Part of a small language model's weights: width 256.
MLP neurons of a small language model. Each row is named by its layer, matrix (up: input weights; down: output weights) and neuron, and shows model dimensions 16-143. Each number is 128 + 32 x the weight over its row's rms, rounded and kept within 0 to 255. Numbers have three digits each.
Before each neuron's rows, "fires after" lists the tokens most often just before its 100 highest values on Wikipedia text that the model never trained on. A number after a token or word is its count.

fires after: "th" 21, " d" 10, "-" 9, "and" 8, "d" 7, " K" 5
L5.up909:141108155111105071124155168097177151126185148118111069139130146100108078178145108110108153155116131156069124204133093138100061115153094153112152118129153140113083103183117122164147158084130152127139093134169142144127129130107118131087126152115102125105150150152163170116119135148121071153149183077092174162126139166021175114156141159107121157092118181091202067087184102157131159159115
L5.down909:139114102161080140146148110086122108112167093135113197112091118148118145097094166151177118175137166092108187072154118135116125129157106108164102145117122086142160078142102135108080128196139153132115152172127108116152114118115114175117159128135115102132125091138120115152103116101086164088050097098190141086130148100094064075092119110224160151122145129104061072147156160139121132066127

fires after: "s" 26, "ci" 17, " " 12, "y" 5, " Go" 4
L9.up629:128136088146129099114152104121182124121146099153177146131170156120117101115122109157090105156141072128124113103129129136117142160164166118131140142096139170207117130064113121150076143127140024168120151149142179112140149152098104105140127125128119136175125109163164093159119148165137097090098133163085129053152128203128128149168125126156138113128134131175119100115100218092080135088145
L9.down629:104151168127093144118093077174078138118103069151120135160123109076120105162151118188126107176134058117129100133120141129131128105085088177134143151135174125111103085085114097167122175115112172142131132125059126102072088090163158151078083195164110185106102143147080107093127084077106094165116204102120152146139097089229154139127163139101142109161138144092128133137194086157149077127124

fires after: " " 69, " the" 11
L8.up578:166180121158190132168151097148206118066132127148109149172148122051119099104159098154148102141135137098128126144099097140095168117099138172081104120081129172197157099115136166177122106145119088109101090181101110138113172071175115181118194154161093182122155105103112099131128122142113167123112143174106158067097105176098141107118102129118098187142095107139080073123116141062099148152140
L8.down578:148082148068063125102127132161111090108183109155164121144164114096116178063122173207121135180135125081164091172137094089146090144170111085148169140077130151119127083100033151102099098111091149123131150111100067149121046088146156111145128107110129130158154126125132117137152105113119138125081110098152131141128080092113160143185124076128096138089142061179163094113106096156118121127119

fires after: "st" 15, " in" 14, " 19" 12, "est" 8, "ar" 7
L7.up1019:119129142141103088134149162140169131137150067094073153170110149124085121123121108057121102092124149119027195183176129145102123153161082122103138150119148097133068120102121140122132152099110132147104118155185107125083118150116072142074144117151123098191124145131147165072120091068173129191167131136147060094108101111168106097100074153115093160179110157148171144113104141128084119122170
L7.down1019:154104128180103179166119117114190149138111120144114158143125099196160151190139053093128121179110193145116154121143159134124097107095093123123180112127095192143155110120170104092135093162132175214134060098053179152122168160144126106189157089122121147177161175088111131142141122119132102114091148151087081128094186119176114162104118090123113124125170102109126105111124143114153201189111

fires after: " |" 20, " of" 15, "-" 7, "|" 6, ":" 5, " p" 4
L10.up330:098172092151168163141139090173128149122118123137124169133077118134138125118094125111173133061045093128066131079139131109153116140109185072156099112106102176180107149086138179117116121103127163085110119170138128141056082123125134149045141128129122156087134118158178141141108177091136145161129139107125151067079143104148103123149145119132202107175144158146093105109138152132114134171116
L10.down330:114106105218138129176146073172095116109128157162115149069121097090140118080128171134159207148106122068117128119126079066139097126136139071147135113214109067142116113161167083071154107134156090157124110178144140136102110194068087086140107106105145111174146103142138183103119136174069139136151031106141146101184178098098065121157115080196117112102170099117107080120112111177147121117101

fires after: " co" 24, " pa" 14, " Pla" 12, "la" 8, " Gra" 5, " con" 5
L3.up138:105066150136099127123162117163122149151183140114115159162141136081120145104138154111133085141105168138071148134126109099167154111144140137163115118104093143133107064199128114153113129171167139152154142125142116083149183087131135136097124101105124110116164203154136170144167141111113054107135131061109138172092159079143140085097155119134106179099062185123121092116079080148135115068176
L3.down138:131176100146198093106134074136127145085146133105138116130174078160089105174111160117140124108087136168173146111128156124147132130109126082111176130177115089107130139139140142113143130123147086153129132130095132129124127118193150137150092179098155110199078113110143127120072130130183098105147167114116148165156098139151146109122134111090131058112068152175170109124137190153188108067063

fires after: "s" 33, " " 17, " S" 9, "S" 7, " La" 7, "e" 7
L3.up129:126097151120144186111182102211099134167133161120149118137122108148132147078117158098180125064144189122090147166090094144117156158153096185095142136101177111104106137105116176141077064125119033122123120146220140152110146090104091193187135132113097148077065120087125061162155178087177195178112104124142138106156120162149118166126114076140133147099086099124100093127117150146078110124110
L3.down129:147114120119146125134150077138167107097185142147153179130133075154133098157145096068166083174096124118117120169156094118148116141133159113149166140128141153150022112091176196123184133110160132117096159103122131165140139128170239075108190093111123054181143079155143079100159146104126158156116129133090051127108119114161096176089147098133123161177115160086071117111136168130123142066116

fires after: " d" 20, "d" 16, " place" 8, "ard" 6, " sp" 5
L4.up71:098115139118138095091089163117149152110115141161102098098063167076177148102117109133137098129148125106135178175187103141169111143195118116191149142086086158086105132139175187163135106103167116096137150135255185140120074151121093170107150132113159158106140127167105064066117121104144126159111211104092135076119219151080163154138183086140116109076122125110127131149115099124121117116118
L4.down71:078143138117156166175150047172116105143132158110096127111173092112144171121109125118175147122143173164132087128135098083138097078054115164116130108166105117133142069090117119154124165074134143136165111113094141143134114174128151167141061107119113125111175133130106164132125124163063184081139154130151191105121118172133091160191151084112183180145112111114135141139137193131109080153079

fires after: "st" 21, " w" 11, " in" 10, " con" 8, " di" 7, " (" 5
L9.up441:178128129097106151190090060073166154152167143110130105153124100130182158182129139111126153117161147081116143145184169160129043158159161163102085171178116123120081145174075153148148089060126180113118179113126165171090115134112102109134101115088132078146164110136168169108077169131128136132059130164127082097143078074140151153069130114074147085213094123170181141103114112140128075116179
L9.down441:105105094160091118155161094104112176149129169144127151142147143143152139145164107107143107112109118119147112107125066176128093129130132134085116105071149195125164110166098103121111162116147081152075067092120224084146075116106120089165107153063148117188118144160090142145076145145187093145134133117048154095137047083126109155095122094138109087130174092141078140142107176129166131145169

fires after: " " 29, " J" 9, "la" 7, " Ho" 7, " La" 5, "con" 5
L3.up245:112136165109155194125155118128141100140105111140167112186131092118093172137100119160109099112118124067101128161104087143128130126135131111119123117154106124118068149109106142158086102127141094139182077099113164144129125163166117136173103174079106154141120113130175115119135156118154164116113125146079122098140116147171124117129147124152028089100142154122127127162178148153125086111086
L3.down245:110145159150160069128168164114120145115140076054084119125137125125194166074118145151111089127118141108140139174101121145075113083172115053080180167080087164133162161167109132156155118122147147119137145073102078073081126166091154168112130130099175120116136133197162090143202174122108093101131178137076196121130117144107107175108175143122110107117109108133078169171134128184140080108148

fires after: "-" 49, " " 28, " K" 8
L4.up969:126153111161163123128152149119123132124156154178120114133140119086159092113138125110084090128123167155157033105099154125084158104119148152133124155085104122119203117091117124135104078081144078147165119157158090099107162153129095210162139103119140102150087133125175110152173116126097109162082150117156140033072135194077123136120165110132147186074123114165126138100136137141129196103124
L4.down969:120129160128071134130116119189121171101137152122110107168190117116118087119145109088079187165112176164110060137128140086156108121105130096120116135154179159147164163145093150071141123086150148118149169166106134138134202150175102102146109104121162131157186102094106129113170053144116106094177081100111164095166145143116105126138156145105099112112076113134144144156228155097062100079143

fires after: "s" 33, " " 20, " fa" 10, " a" 8, " Car" 6
L3.up736:107062140089091117151140157144111110045187120075125119041141152125107108117186199137152122131116169133191149183093109094113104167143039165196137166096198069070128132091124139201111119135115092106090128182141126141163055091118128175141132107164149148137128098116126136138168130153115140139126099127106090106191097132086181118130141124099129116099135191125108127108088132153084124157114
L3.down736:125128168164113166157123089125172090161052137061121115117124195124116160144125142139149079141087140107090078133139168153149160158166131118152103099153090099110079152142144112136114117129095168134077158110106087055096160153122087177118135150171092164216123108168101117148079127108204155173085155149072151159122125139112105156097111141106118083131162169087176133095219131111102121132082

fires after: " " 37, " In" 12, " re" 9, "S" 8, " (" 7, " De" 5
L3.up22:134099099180182125154123090144151090095144150166093160152076091166119162100102127110175129133177181142130149132123115076143106049137099142091152199159134112106131099153148136102101111157092118151161135124096116165161159089060183142187118164102106097100065119109122158127118173176162128118126104089177120098150109169132142114125114119219187134188105106146113138125175165158111104064157
L3.down22:150147134047097131102142132117141176109125162122162135062166077122115150110075165116139118128102129161106144141151159121098113192063183197140126067090150141103127125101198115125145130132144149133111113109102121102195141143132129108020171110226111140158133131099128096086096117121151202150164180127112114117171164058137100130081093155150071114096109103127062088082078102114115090149098

fires after: " M" 21, "M" 16, " bo" 7, " L" 6, " m" 6
L3.up843:150108069129140088098123095128127134185145167074243116092179115151104093139110145125117134093119126161139100123101135189136113125190095157169107119130109149116130140143105158098143078124095112118120182063104157176144156095122122166096099187137103118104113070144082129149120126150153165131108118173116120109127088202115202079100138110131068121126145195101155098135147179083093136107110
L3.down843:170105143125100125147125174143117142087129082174136177113094130111078107162133179091176120122133164102115152130148177103137132124146096110093121102129151133104138104191087055185154078091108105126141108209119181103183144098196063160192171115139129115131096157148139136066080074064151077137144093151144100131142120153140113096103114068064151155146166045182083139142095104142146169105066

fires after: " the" 36, " The" 9, "w" 8, " a" 5
L4.up997:133152121153131148120131152125158082075144096116145118187090116090131127123105076105101082152107161128118101137141087119157135202138083138118129102076111180131213164088083109176167118160145177117096100108097137146123092106163137110123140129089100140142062091109085112139103178169242116115098094124110128088115135180132196097081134127070101208125098146102156068093079160133101176134124
L4.down997:126112113152114118173151089106180159178153135120084140120137101152195154126038099063120136136145166156156145097155134163129126108146131061139142148166080120149123074127083184144085125084086156091135089121136148133132142177143090118098149179144143102138160117173126137156159112140043128137089127105150136134118128170164144129151148037172100079149122120134114134162154131047108063056115

fires after: "la" 19, " con" 11, " Co" 10, " pro" 6, "In" 5
L3.up828:085112122132131144119079145125080110127131089122102096127144138143109135052156220102136105163112074166063164162082096114099119173111126171108123138124141108129092142142159102139093130117183173142028161127113092155152164124142122136156122102061133158147172114128108131110143169164128086097165122058140200166059129089177135124109076145111046194125144186157183171133166139118170157122111
L3.down828:166125148113118031151173096117086074137186079078129114164101120073139156150121128136134114098156198103069085117113104110054148145129194153109162146176175138131104139078192140151109116164138161107087133159144097122121094157152157158074116100184109085138098143139182074128161100095075120168108210131116151110100161146183152108111154115148093126096129135129129113108138201149104137068120

fires after: "p" 17, "mp" 10, "en" 8, " h" 8, "vi" 8, " ex" 7
L5.up935:154156085086139104111149157160148159126145097134103134178157133154110134183094116142114073143173082107180161110129142133118179155138118153189127137096154073111155142171041115128116187183197140114115127061126114143165122137106177146078178109143062136105142116108074148189144068101149105118130142085097130092138147164111147196156086118061094130175066169186113105099166190102139110125124
L5.down935:130131147134154096134124111104126147181138141147126123126122092163169043109145131152149171147120135086115131078118197082085074111124081115170094177163120126106123125160086116134086081141101120103116073152124082092164150153128108092110104120132167109085133114122187058169136129166128116166161127086116160131071095083126118149088183106142155151105117165157106104147121082177153155115149

fires after: "la" 19, " Ra" 17, "ho" 8, "ha" 7, "ra" 6, " La" 6
L3.up404:174145123167165137160102168099069178072149096153138176129131099114165146129141152193144168151100141067136138091163098096135136108135139143138126123153130142135091140170088137128143111132078154138145106086129151159161094102109175144209131176109135131081163069068147134149132147125177139085113149146110100133140133060177110125040095082103130082107114197181143110110066114129106147100126
L3.down404:137137151137132117145178177122183062152123127156112130127100135156119105140148125150173106133144173128110119095126141103141159163154134147153152116150098137114113101110206109137082101137142135145133108147111119126183116192186102165116118123119146139079086092073155100128158144132123070071090122208122145206172123044134118152129116130152161178134113128053082130185191137120084089116114

fires after: " me" 13, "g" 11, " Me" 10, "ur" 8, " pa" 7, " (" 5
L4.up927:144079134115130195101129100148162094154127095134163174128117117163144105075107126147220100103121097167112131178166109168110113096155075121093135120104172203110181113127114134101089119160114074127149029090167136122131127185108126124060125175061083132127166114111121082093192122131097088142107112144166090123144063127144144143135137114154104115101189105104116119126154115142131061108104
L4.down927:139119109088143120109123118168118138097169179078131125144108109185180093131093075130102126154105084120123087117160154077163060112130174120096110110083077117133148141156132146195111098093103119182139152134131139137162085102083117108211134197113109149076078082123094144164153163129100145112124120113078112225138186170161147092100096167146128139126144144117037096121130061158098103119093

fires after: " " 23, "-" 19, " O" 14, "ci" 11, " po" 7, " pro" 5
L4.up233:143120138105132161155195145159139124089102146111120104178156110161133083123159113144084159118128148108095137151170161138146100098128081095119140098166140107173101091132114141180118085121158123115159166132148119148167152121134108075188143121131105149149158125153100110097153188189084153142142113142128205114139102087112093105113103091102145174072176169108083131134089158160153149154124
L4.down233:148124086080090117159117098158131148105143144153095130102167164081128129059117142171058105113126190134094155127140092079155130101136113099192128113152138160135142116100158080088122078130163125169190127160138197109147165174153118145049195127119175064069145112107070125134108173155177113130149093125121137193159142122093142147101104103192206081088131133146121112103195099108166108081096

fires after: "la" 28, " Go" 10, " La" 8, "ho" 8, "o" 6, "A" 6
L3.up906:163132138152177198145064117125120154146149140117090173141134166063128156133154123176136140127114147097115099118153062156180120150108116135113167116155130117119093124131095194105163143118123198123145119115145112117157120141130154136151084163157108095137150137099153121124150146132179158145110159148103132135156075201124142167099073000149111131097107176136151161044105155152173151089120
L3.down906:136134106107128085160165120112146136128163115150159102057104138138075084126105093120154177087102069122131132140076143090070190107133121181169111156136156094169103134116160119122122149130139105133098175166140131144115128187085117168183130125114138179146088069151130135082169086169138099143157086123146140135105091078163104160141157095072141115142059134105109148190116131137154125119145